config.yaml
n_layer: 13
d_model: 256
n_head: 4
n_kv_head: 4
head_dim: 64
d_mlp: 1024
vocab_size: 1285
activation: "swiglu"
norm: "rmsnorm"
norm_place: "pre"
norm_eps: 1e-06
positions: "rope"
rope_base: 10000.0
rope_fraction: 1.0
qk_norm: false
attn_scale: 0.125
bias: "none"
tie_embeddings: true
parallel_block: false
extras: ["capped logits"]
init: "uniform"
init_std_qkv: 0.0236
init_std_o: 0.0
init_std_up: 0.0236
init_std_down: 0.0
optimizer: "adamw"
lr: 0.00142
beta1: 0.9
beta2: 0.98
weight_decay: 0.21
lr_head: 0.00731
warmup_steps: 471
schedule: "wsd"
decay_fraction: 0.934
decay_shape: "sqrt"
final_lr_fraction: 0.0
batch_tokens: [16384, 32768, 49152]
seq_len: 384
doc_mask: true
train_tokens: 228800000
steps: 7451
dataset: "wikipedia_en"
MLP neurons of a small language model. Each row is named by its layer, matrix (gate and up: input weights) and neuron, and shows model dimensions 128-255. Each number is 128 + 24 x the weight over its row's rms, rounded and kept within 0 to 255. Numbers have three digits each. A neuron's up and down rows have the sign that makes its largest values positive.
A block is one neuron, or neurons of one layer that tend to fire together. Before each block is what it responds to, as a language model described it from the Wikipedia text at the highest values.

Description: Blank-line newlines and leading == that open a new Wikipedia section heading or paragraph, especially right after tables or lists (e.g. before "== Filmography", "=== Stage 2").
L8.gate38:148136111133136159178119138170118119135122090089139115128126134117136082136118121119099133105127158133143146136088124135090099099097137093111145129159117115096128113093127102138141129123117116118067088155118119135151125113144144101117141140162073127118127111112115120155139122121137114159164136115098113124116146174129075132137146171156132150144150135086141179143130137129094111167128
L8.up38:126108117136103144150152130104176136120108137126127114099163132152188113152139143210127134155084145099116092169078103126120122151116117126101121108097115139168164148133087148129157181120101110138108129144147138114129166123142113140142142104136138130169161151117124087168137145112103117151145127126115154108107100134170111125145162127157093143171097122127160155121142116120149138147125
L8.gate139:127098083170119103138138117134148118160168155105121152147140118154134122094107121110134158145138095158114124088141139124135101099123075099123117101113096106104130153143141131099155120155124143111108153118120133106141185135152153135136141160132124126154159139094139087140142103106138143111129138116156113147132115126097151191137155123170163206102144107104114161088137121095151082154096
L8.up139:106131125124121076117144157128118129153121132167113164082149092154088150118119098165157159118085088119130140140108113099185139131138115126113143145099109128122103111137112100141150115132119124144116086076154158114137155147139108136153111160123133145130136149049119107125133189087146123121140126112120149152126101076113116148123127147149160088122168087137109107127128134106145121137084
L8.gate190:159146126160159131126095149121182136167117137116123118133160164117159132107136175114106139095089166107119150159145137212109164127147085152104129131123076138115112110109123100129133144141150126121116089110135099079139121064095146118122134154136135116136141109154122146146158112124139166103098124127151150155143126134124149135164123152129119132094170127124139130165124112154089147108118
L8.up190:148107120140140118154105166143123145154110128105135194152129122096142120125124134117125130147143087144109149133119109137168141172113158083124170100125142126131096128084132134122149142106120117129151102120094140132120160117118135107107065121085111154126131089152183092126146116127163112108145128124141177127151107097109147131119143124120107128158107098104115146138123094115143113153095
L8.gate351:124091134151116123145108147115138127132115150105124126118136152118128065145126136118123156157122177098107157133123106168125134134129158088136115114152090115100114120155163151093114125117107127116112143136119103116156147112115091149098081171110120136130180105127136129154114075116160140130097124115162141104107166098162126121147136164120134095138139127101109121117132116112114157158143
L8.up351:121152122130145142113144111162124146124147141127128117138125168120083074126130135140099109133169133154117139104086159162130160088093121103141121112135116140122150117082146129115174146152116076131154084156110126132126154093089069118110115132130151128118091146173138091133174132141124086154154150114111168097137121148092119143137162135113097111153115128141114140188135124151116119110108
L8.gate541:143144085144131168149135152103170152123112086181109141117128102119121142150086135135178164075154139132101137141128136141097128108088099123141139142128108133114162141140132139141143106129091125123154152140107135132082133109156097123109089129087156119126172139138125150164167127100155109143119098138171156136121046142155101102084149130117144144082156103151123118141128109118125077129119
L8.up541:109148188168109088119112153124134124126134090142141108106170126130118137130106135137145155114133110164099094175089132123136132127132162148112132109112126126095113117065122158152113148123147102121088132169115141134147133152110089076124130131150108107123127141151113132169123143140111136139173176163121132074107129164111130130160065122145124094131141108177103106095144107151151115121092
L8.gate768:163113121153121136161159117112176115132115115135076177092124094109125120113117117153124151159103152144120159103117141140121143094101098088142126119126143158083166146127150080056170070097119125155120137157109133139174151131102123108112077156117100154126094140147135127166127099107166125127111160121150110145138107116109129135130129144152140165133156130139099150167150112096108132166086
L8.up768:103167111118135157109124108112119136076160082079122094134126122177166102154078124148105105176123155144092121130134135094126112147081123114125130106135127135134132166111142163105105103163114067157094109154169140111096136138161102132179116162096161119154138122110140102095152116121163122121132127066141139148124076134149102097107133170103090125115138136115122133112131125145138101163119
L8.gate982:116138094167114130122091120126183176181119116106094167110151127126149092108124138108112148103116143118135116153134142136142158095120137106133082124128089122079105097159138109100135127149169118121139108151120159125096142098128103131131071129081113125129162114155124091154127101105151133111083089111156161137138085108102142144116125170124136121115127096126127130141125116114135128141095
L8.up982:131093178170130112179180151151126108153151105126117131103105162152127108138152096121099166112114122129135085133145119156124129163084126162129133113128093108129134149122116203147112127130137111125141148097104108146143121141152139158124108158146111087133095130168128185123121175093131114143126158126090114063099119107121119153148138128178073129107098113183112148140105133172092118117092
L8.gate994:141136096136116122146088128127110140161096165142107136151111163133090084168142122094143101102151123141130136124120148149124181099094093148116114112157108121103099152138095136128114163102094125138185115135096132128156092116151102089130129101109122080132097150108140159173126070128127098162076160110105131134105097084126118167099156143115137128128124076139117168138148090135123148168100
L8.up994:172086157143143109140126104124163130128131099121155131099149098146146090145093106107117130097139098139111125156094158148100118136103153072137088115157127130126146127144155102123137115151149097130151129156146124144162143114138077115114105148143194145099129090167120132122152138157124129131126080145132144132121129111119150156096066146110122113112131145161084153181142101135131111135120

Description: Line breaks closing table rows after a final pipe, == section headings after a blank line, and mid-word pieces such as cont|em|porain, t|ry.
L6.gate244:121166144127091146147181160105141117154119129124109122132122145116114162137152126079086131167140091152148126150147122097074109124120144092144110116135121145127087114150120137116124133119156165097133133132111117139158134114148141123168131133086166170130133151142156178172084126106105159131113123137112135139087112090115110104120096168160128140145155111174100094112099093118163141104109
L6.up244:161144101143115183165165121132115101124115177105110132127126099142149123161151152146125109101090150114165132144113142159109130139145166072105101086146133142145107115122111104161106111167105136150132136157076127111116166098169125129125113151101137163140169099125137162132182133132131115144096134126136113146152132190092147145112096164167099140122126141164084134089113128162127125119111
L6.gate626:108098127108130099096113087105118147122106124120169122151149106156155113118130115158117143126149101134153152147079153149123124134111119150121122145134139116110103139124157120150129108123173130152117117139135121075125152121180148081102109157120124126142119141107147140077151150142127114158149130160109101165151120157127125101139151088132120131129161139158138122171124105173136099125159
L6.up626:124106173138135118115115092133149127124088099154125097136125112123111144142170119127110102156166103115199164132073156106123137144127146126126113160107151115158068131128125126130122118176131148112113182137139136137136127122129126135114159142156165147103128171159126101107107159124108137125142111146100101110159133098165167107105161108143117127144140157142146130178121161144126112102154
L6.gate986:127124119136129128223124140152116131151165152118125136129128159131163127111115141123110168133125083146086143137094107157113134130132143127103109137173139133148148109134094095151126116128112156131137146118111126087143145143129133106151067143132131126156115137150117134179159065100082137137148160111143170120117101106163105203103166128143105131143101123165099123164074116110100136106078
L6.up986:113079128125126090145120162117137140157117140183123127099136155140156119093109117125135149125111135127143110100099127135157130157170143097115135125115165136078128138156080105131095111135098165109114132111108123117120140168060096155143100148129148119131069103166116147145121077113096134125132157125156189149146124141159134162155130120118118136109124153171132103132092163139110160123144
L6.gate999:107126135141126113136126138135128090111089163058155114122088133151155095113125108112114122124099129188121170130086094133149136117126148135181072128126114083107130164146135130114135147127141137114131108104114146142126149110142080117064115136140106085126109104146089125122149087151125153093142185153099154152127136138138153141152108152105113137149126127135127163114136117112143145154086
L6.up999:143101142139112120139126149114110114173111148102152123149104132131136151157156136142112166113106135179112157135107088152130130099129127115128130134130110094135120136149137130141174115121171115104138144115094155114132169109173116087087113177141099114136113111157090137130167108111089139122170154138111170110156108166134128109147065169132117154159157116152125152119140094122179135147078

Description: Short word-piece fragments inside a word split oddly into pieces, especially a lone u, as in arg-u-es, Venez-u-ela, iss-u-es, granddau-gh-ter.
L3.gate23:093127118142112136143164140146094126111150137156085164138116138106145146132131133130111116146147104154131181086122106122125106087127106159142130133139133146153150083105120094149109140127124133109108107097125117154121148149143121099168125153127107104148123109088108153095061171143124160133121200146109137115142121126124102112126142118155147122130150121112098110116109074143165094116155
L3.up23:085155183107147132074147141101142081101113110147150104111101158154114105108140149147100113095150154131148097146144171087093142107129131110140092133080117134133115154130180118102117105138150130114119112096129159147095130131162187113128192141123143126132140121143129089104144101133112094162135106118159145146156157154103122151104150101107142133075147142140106109127132102097127112121136
L3.gate304:115152098144138128135142116107115098163086124125079129098152106131081122093120105151138128111119078121154149111097152057119117149126136119124091141127104136137109134116116166136133127125124083093150112102095116120101165101159119078151146135094103099141131118089111164114117156079116147146134064108119109130144115145151084140141116123140147129159162130146117123124123121148168114119115
L3.up304:118087130128106150119111131173115150149098118135141118116113115163120170169127089183087122106086175160140096158096150130115061163148141128154101167148116125142138129140120114151140124115148125112060151134125115158111133162120117105133127158144143090114107119126154131076105114138100147140163091165156105147135159181096136142118146114139127107116145146106126122131139206121141085100130

Description: A word piece in the first or middle part of a word split into several tokens, mostly "ong" (Hong Kong, Congress, among), also dep, app, comp, rep.
L6.gate145:093152124096078127140116113119172117134098125121099115171123143112143133094105125083157151127119124187127140117120162168163106102120087153075079141094092084091129107116125117101130120076112145133117095170099086126119137152135152115130150118088145126169144128130145126159100098101146135180126102131135104132103140130107064134118142153159128140131135122128085135128097091102156117167073
L6.up145:084166135114103109139080094113172137107086129128134139160104070110160120124090097093120126132071127148141117138146145146124119150139133159116111133111133057085115128125123121102120158086093101125143114143110098139135160165093129144102148135114162112117149116096154123116103101126099138126122068110139070154122157117117096112107142125150141100151095129134126104125113118152133165096145
L6.gate172:139132119157088121161139116120178158067130111107094125112134129094144122134093119148104134143080151136088118125137113126094113168125155160139084133138140176110152119116118125115122125146142142097114127153119102116104140110106139125111150159114066150137154147142111150158147132113075119123089100076125088160147137124112084151178067156154096132091135098121094114096178093148125130107124
L6.up172:096118121131135134143170136133159098162141138091118112091095128175107135165115096131104122130169111123160100099146149130109143141084132150150110127091153134111131128127143172155116133113177127138146137140111094124121125115107148127141134085131139141135146175101127159123129129101090129105148075094133109134133125131168126170117141100135124130138141150130098099098111133119089149136144
L6.gate230:159163107172129131148139184138104129134149101123165113163151157119161126111110159124108171132112103149133140115139086132116137143133097140153143123124111127103152128147145130157130136109104138158155103107136107137124186116148132122137079130135072134147169146121104153142116112143117149169140136171097159084144127117123127128139144106146189119119127095149128100125119149174159166136146
L6.up230:132114113137156117113099127156096142155168089111136164111135106138129152108080125097122175146096136157151141099135117165083098145157139132128163164117101139151127099127105146123132137123140111137149089120080146112134147171141158133131128119170099185115163129098112114144124138116177111152172126166117139088064083153102156167127122106136158114151135117136128111125116137148120165140148
L6.gate969:160146105123110130101107135155109112053144134122143138177142130114126110127158120137133144175110127185127197104117090185117110124125103163116084135131106145138146141129110115153119177170117108147119115187097086151102177110147131105116126164083122121185144160124120129149109105164135162167132138115113119132109124105112114142147121137131153140149160098123149141132149081141123125136126
L6.up969:118145163102141111102093150135148089081148130111143164137117138105129154108156155116121146116124104181159140111126102158089157148091150125102107152148132125131145120095120115138123180153131089122079153133106098136131207139089110121079121112149110118124169183121111131138137113161076119162171105137130072108112134153129149117147115141113149117142139161138143125107131126155083144090135

Description: Middle word-pieces inside a split word, especially "id" in Florida, David, individual, and "re" at the start of re-words.
L3.gate447:148149098134127138138129184124141135121095136163132185160130153133093094093108140139149131110102120138126181133140115142137132127163126091126150123124095145143108111145118157144129146118131143153129142146097091171143164124137107124140099108100149148161120143119134147169120134108136106181095102128199089127114083152141126114146102137132176151110132084108117209111175099158130166142094
L3.up447:122138189114147093118122140160133105098142123108102091177116158115115107127135124117115174157114155135064165112109106164136140176112176131114116135153165131134132155099139121153126128112130151121113181108162137179153124144149088149148086111113148089115073115165102081171124097143147139127140160147141125125107130126110121103118122120115098160124113173148160125135130137111114161168135
L3.gate565:152130087168123145157134145129148087138115092130156149160139169131113120126099106149114185113106110093100117170125075158117130133138123145136140118121102141147159116167149104183135141138106136128119122163164138102119145090132135077122101126140100104148156156082132112155128113103120117176113066123137100162098136127092130166167105127127125151200117125124130195159157123158141148187164
L3.up565:132143162150106153135124156167142148113137139145167056126136179142107116120126120161115161134105157136123109130164115115141136183119129156158117114153124090146148156070111117106115154146132112164148168139098100153195137118123145116159095165134146101147117125136090152168084132125117112113145120105081128141114085152092102136119109137127112122155103103126137155098086112113108128106123

Description: Middle word pieces of names and words split into several tokens, often after Ch or Mich, as in Mich-a-el, Ch-ann-el, Charl-ot-te, Ch-rist-ian.
L8.gate210:154102149150091155135152148159129128121124166098096065129110143095134130118112149130112202149122152175157115090164137175112094123105112161168090130119118140098174112092145115121109121130165124134152145128105122133167151113125128101132085157120123133145133099117099140158103117071138188081128118124144114093114110167115125151146125150154107095091102095160093089147130110140145072126085
L8.up210:102176141157152137101157137112145119132115120126120117117172141182141107156176134124127139122098167168143092104156129123112149127160115154104128104156106126123116138126135091149115170161068113121123158063112166114122112105159135110157084154115133102125138088122095182131126135180135109110140102146148137094145126145138119118097140187151119142154141137142109157126136117091084151100099
L8.gate233:091124116140125164137163133124135136166093139099084099162128114150120112167095130094135128156169155138120109067134140136107141110109140104118144126116127138120122146146131102135128133115112142148133169136120148110132145102112163103140086131081109136139139127136065117108123147113106126102149158133141103112120130142098092127066150127151105151101129122155095127113142105142133125138111
L8.up233:143160164126154150129111134125158147123139155115128139130154151158134097108128125133141151109118117135121124091104128148155082100120098142123110120121156108118157099099137087118087156091069144081152091155130136114148138165126194127133135101164082106119094087106096123134151140177148112110150146158124136131144151104107108167114151123140103101088133137100124116112140116106176120168091
L8.gate256:122129109113121128127177142115083111115090128127099124152159155137142133104171143142133135122143150148118112125103166144119150096104130129130116126173121147086141124137168119145112147162120161119115144115124114134120145168130114064172091132095148162137156123115126132125109128130121100115142091157154153104136132154117122099101136122153145154176167119111118129126113102141131157107123
L8.up256:114145072098155122109132122137105151117114125124138133103132120120111141133112131106118095128127135150160123119123112141104132098143145155101099141139120172121124123148127147141111154134100164112188138123070138144118118151079153136187077092132104071132134147132105073134143129152142157148121133124140137150135154159133104140139131136146134133132197175133137118155140148112084145122132
L8.gate451:137093084109147128140135117114159105134117183109129184135131140124116063145185166125094083140133142090164158145136139092172079164123080124152127101158107129102151134125142077120125116109195122155127106150122149144128143149111117124126135165139100142091173158096139132167124148161132135112119128151152110143114144122118134085147139143137147129119123113088130139139171139120144149112127
L8.up451:093125094125107153132120125124118151146157150127123106116140128155109114110132069107097067114119098133151126149158149124149137094088110101157103097133151172113134114151150085123135136162171133097133092122126103127112148139107138113135131150121143136125079107108151172130079126098145125119144138080165151125098160174127122147144147159111146110106129137140120103135154148104159085108133
L8.gate555:148146100133109152104137138102107117171147141112125097136119128140153125123094163159119150104086104163137134083115109140148125110114128132118155100148097141087136110161107129125149100123140120109104139146105136109128169134131120113146130159100107110158112075077102105146095163162148137137107140142105114101154098174163110145107142135135163104119156140147111176149128093121161110110130
L8.up555:151152113113159146163166143163165125138139104123120117120129152108121168140170131117082172124135129155127135132137116125095117126069138107119139152109128183126145144137121135123123166126156163112150130126150134154152124121123141134155093072110150105118101117151105162090064184118174161128145124144129155108131160153124130111113140132117155134130126121120108110128146135112157172125139
L8.gate805:121144079133127148127166167150139151162099123098106095107141122125097115148143145104107149100149114196104117113120126108103151111077130127171115126131104135133101128154181158121122133124148155129127170120136092138168140065090103119144132160076110146132153146139051132129093160097135137123095136154170170134116138146113118143083109139139161083148153103102105083139136115144162142098126
L8.up805:170093115108135159100167127134139087117125112094110151094157117146140141138154174133147146139077124106149097125101156099107095116143126107116135098110126156157185076153138139083132116137146136135106117148120090119126153127120128151118178120126140139133117123104119147160110111134096167130133138129113132150123165149121166170106101131135133166088212109138142165152122134155156158146159
L8.gate818:096118107135101130154195149162139105142094132120087125151104093123104098111133118135104128131124119112173127144105123117189133123120108130139101102151117132124166096108163054149151146118143101120149137146100103099139166085115110073136137130127110149121124102166153140153103104105101134111103147140135098103115088197155110136110167177144131150096125125149133144167125082128134125119104
L8.up818:148124173159127129113141139117121112138171138078134107140119102152146099111106109129160120135124108166115137113123121109124125117161158061133127140126113116099125099137174124095121125062163138124121171131163103065150130156145096139172171112085147117118167110107121141073063088119122132105122136109126131161127147125112131118129102115126162169123141131108102115118075124129141152117157
L8.gate894:111129108120113119112147151072133114158132126115098133127152138119148109119138159135115141146159119140100116095092110165091133081129132134130103075156129136162104142163122134152156151122165157153100122108103120104143143110111144121128084146122121154161102135117133141125175155148101112140136148114108155148133116163124147120099158128140131113119112092112109155110140096126179132156114
L8.up894:104123130155121146125165138149161122166173103104137119138136133083161139118130104124144120101109141161117142102133148102147154043078115102170100125124134119125155151144129148088118150115101119090089100154120129125104099149129141125115127163132125155121124138124102139128109147114118105088169112105115169098127144171133131104119130112101126151120101142098139115167170133124147093150145

Description: Vowel word pieces, mostly "a", split off right after a word's first consonant, especially in names: R-a-fael, D-a-ewoo, L-a-ura.
L6.gate448:118084070112097149148181157130111140173137142092106143138141157139154138129119134116133118111134142154138119137142129134134118126102153109152103101076113172132114182109141113082144127142160165164144135175147128098119112112128142116124087113085120119141138069136143106147111172100156155153159168115156177117105071120109113133072133151132154157099139094116123140134172069128163146099117
L6.up448:079114096096105149149126120179108137109107112152095129149167137183166102123113131094101137083086134119119137135149154133149175143140128112149160140092144148123127152090116142082113118135139144107120094133139159082101152147123133122130105128155123169113096115100134138156115122116149120147185137124176122124167118102147098110098153087099149132106110114141087123161142135127138141107134
L6.gate578:111123085126106138142102096146143159139093122118136107126141109151129138113111181105135123126131139116097178152133122155128129133150131089138131127112104128138141088102112105133141073091109165150148140135112109126142141138112172102114119132103118119154113060109151111122149130156108151174118099133147122124187154144130098153083126136158160132121141124084092145145143118157098127140107
L6.up578:121157135123130155165122132088139107146111164111122112143158160126105148155143138089142111118162123101170107123144120171145047111122143202100118147120102093126156106125102104128104093115143099131107078144119102200127095148133144105111133111135115074145113156118148077086139173123149133119135112123155149146115179127114133173136114160132133112118143140126116134124092095102134074118123
L6.gate596:129115124071151134135167137177091143122147097135143146136148122128124117145138128116117188157091093160126147132120113157114129104104143146079159135121130139126090071140091145128124135140183117131136164148089132140138114110115127130105130120160113162129145136102101153149119135106145148116161091137164106125150110080096152158132172135131175132190147119156121190150124138128122132141137
L6.up596:081138140124107092107124101112155119150070136135125142110139097174106074109116096097140168141141128117132162091176140142112106151090109114121163136134141148081100091101103135095182138122130137165133127086102132104137186131099136097096152099127126140125133192107186103148127136117119081121121097130129126121123124104125166136149116101129125142085136114108096127111130133084094110065123
L6.gate1006:153108101074119119148124175121178102118133135104109083132154139117121094111101138081136094119132076182117147132172126130103100123103122118158158120104141116134093109157104108089150076119118141109138162162122127104115114116109178134131094099141115176130114127115169097160079156124158121104115147135120145114152138106141157118155139142090124150099146082128111162161177123118143101111129
L6.up1006:120156113093080128133118117129139121111119175100126107129131132099130113086101108115111140117095122119097164186107096122130072111120114163122167106124176126144156109152135133115185126112142128098091110196102127092096133111137173125102132117152115134132106081114151116144125136142147105156147170094142146143145147126134144140171145089115159103096094124148110154128150129148142151141095

Description: Short second fragments inside a word split into pieces, after openings like Le, Ind, Cl, pl or st, as in Le-o, Iow-a, pl-ann-ing, ind-iv-idual.
L3.gate553:117119120112115134147113075094130147132136121112094112135165134170109074090147156130108160134172139101121151122167116125109126097117128143116131114151102219125104139162156103092128130117163158119143164147135140157131097137161137103141111146082089141133121122147096086116112175146135092135136159148112167130103103106104132130106109150138113120110146094126105144153146114110123138127102
L3.up553:174146125132122146141118111104157161108109173100153122093126156120139115179088125127096148183088125110115147112122115114092120166133140116131130132102109174157124096168125128148115168162125162122217153140167131095140137138147143113085116144147106066142112107121124135114119083136122130146159108114122152186084147129104128148116156141149138086140147148130142095164097157131142128143121
L3.gate1009:149102116161137136156131167183084118145127119126137140151116140138142106134154118122132149157097084126128149087124131100147106158108166114118163129163133162123143101123119115132140118095142140120152139139133097159142119122141122082156106108101153160143124082112150106139078170128134139128136142107145153130144149103137151149141106164152163147094153118113113113121125098113157150098122
L3.up1009:181122111144122109099116126105104171136112145126120119118152126115119156145093100137145123158125112081116102085151130094108129167121155131154185127112155140157169131161089131145095168102110128190139165163136126092145095105126123116148123109145103178139119099142143101130138114140144070104121105098138113138129053143159115148139113128142142110103108129128131158113129151148084138144137

Description: Final word-piece that completes a name split into fragments, mostly personal first names such as Dav-id, Doroth-y, Elizab-eth, Will-iam. Also place names like Susse-x and a few common words like al-ong and ackn-ow.
L8.gate15:131143107130167157129141094129144147161118109159129140134073169120088139146115131138092123087129151124126144173142116093130158122143139138112149151117088116072108177064150102133125107083147091110123131160125067179121132088137161115119160141149129097113138169134130101187179118155125104157106148137142122131108178152160080127121145104120158085119128128164132124131143141114102129156135
L8.up15:133137123120093122154116169140082100099135079134069126192143131130106140138149108123138090128089160082156144143110074130122113150141080167121140122095116140109139189109120131096113109136094121133141134112138157166100163124158177144125094144137110114105104149130105135142119155139135100104117160136129165121115128123127116148174123108112156093127130146131120129159082125131134083131133
L8.gate80:148134099154070127135168183107148138124122107145108122168122152085120083114155114163129114098090105124130150111129134072179114114155134124160141124066095157092179138146142128143129147146115100108126121151118082114118121088132113119151125149084184150133107134140099127176108114097149134159095117147078081109095128184130098145131148168136162139113176119148102096116128124114126109125132
L8.up80:121149101104145163091123151153118130153119128132152132143129157114116135133166101137131132125067100128106118118099114129134149142154141152108137147125104147094120113123133096167107126152136140097118152123164168150114129164110134097148172146141101109134148113132184085131100102119170195088134152130120094141150129144120109165160141133125056145110135130137151115172107127098101164109149
L8.gate204:171179117141158146133121156138107112148135126147140129154123126130079122130133136127136104124128113150130112140121140156125171119154133126153152107148121127056161114102165154136107125097158108178126135111087092120120189108130115085100126137156122110154123148137085164162104107128121123127098134111140149131136136093154107146129101134104185143104129120121094126145142124145132073119140
L8.up204:104124131098140158089122109115163096153106125151128158159125165163136130101140101098107124134146137101155109140132037160134157128160109147118140112114137088124178119130117121161131111119123125150143115101098102122107158140153152137134138131128112065125177178120161118194132137111128139152139111126088141137095138118128139144121150132119125113179116119092126124152104105102129105129116
L8.gate212:133123144185116120131123109136128132088104112126117144122114116128115114148137152150119124115097122131137137136134138148182134136171123153137160091134084113110155089139130147166143145103136143120100134157132143112171128137116092099161082137122118129162119065160150163163142112134136100169062122126156122137147115144132128151100089191152149161104157117156130102132121101107102103115105
L8.up212:082156087109155137116149184103111161130131089133111132149119113115093131103130110105115123088095126133160156169115140125094142129143162162122134135100146157138122112127145096171127142121129109110168142136140122165146131141099136054115126131165152112105106107172076180156099114162146101127089123132154169139169145111114113171115119161121117136108104135127129137168133143139128116123167
L8.gate370:128105145122146124174099152148151137130081102161115120157108149137099129116126131127108166123145115144123106170137102142114157115130158138141128092143142151153154115088159120202105116117148151126177161141096118145149138099128148059109107124140120083146141138135139170124114102104125132142168121119122138121130126160134079139093163115158144115149107120119135099154084115143131149121138
L8.up370:169118136130120146126114135167066106118100095154145131156132148092102123107142110121155143118112120101143166128137060119139110180123122150119136140152100111133180085137126122112141144167125089119106123151124149148148201126138126124103138115120135109110131153109151097155104162144133161102145138143129106113124134133161104187139160099118145125142073153107154118127144144167094139163124
L8.gate734:112119090161148130156145137147110117146098137154124140117110130129075104098126149125150136140124120140123165142123099148130095106162112112119156092099055168120160102100147141152129150104145089123149135130112141118154133120132136096141109139123130101145123124092160110157102116107144138124155115083105160130151166126146120155102144120127165123140189121112124131142147098150130107132126
L8.up734:143097134096144104142120142151161124129114064164111116138174140092150104109149142123134093097113135096112085125113120131122118163143145101137141120123100109142118101152136135148139116137160170132104150152152129147165136142140126169095152119139139132114126152168121145137110113128140139132093073154140123129136153149121140147164148136145100124120160126166144124112146126114151147147131
L8.gate981:140184117114133101122116098122090148134108092109120141156121164115093157114138118108120118134134144138105160138122099128127179169096089140115138097112122132108143130106107087145080173079097119119135124151097142187176137108157167126070145128148131107117134148116126121153146140150109085128096129159110132177117149134149115114154172119129154094115133104132154164161143132114113147130108
L8.up981:103136129132156136141141163173093165123129122102091171110081099130124125135073121138158133126120131182102178119108107137107139164124130134148120124105132124117121120112147154123122124154110156168101150128074154115143144146108099139092082111127127140131157110096083147142108091117140099164158177113160144168136149152134135094110091127154143140159113098144115136112105125128094128134090
L8.gate1003:112098103113114131151127135116122108134136176127157159106119158116100063179123110122118130102167159116120163158140114163136115146115130169138125154112147129118136085133124144124096147115120125132108145143166124150113097119098163138133115122144110135135079128115119139169107140118150120118127139151111150117112125125119124148112138126123152094129069130195100116173123134124163135100149
L8.up1003:115129122120098143181117156154119109099108119132120135102139157135112058165118160067115140142128125123105157183133136125123135179113136179120107150156104157090171123142136133178121116140144115112119149120104111141100161153120120151153113106119135147116163112121145138171121104141090137113151180119124187105118146112157135168130156108105135122100120119149085120099146098134120137112125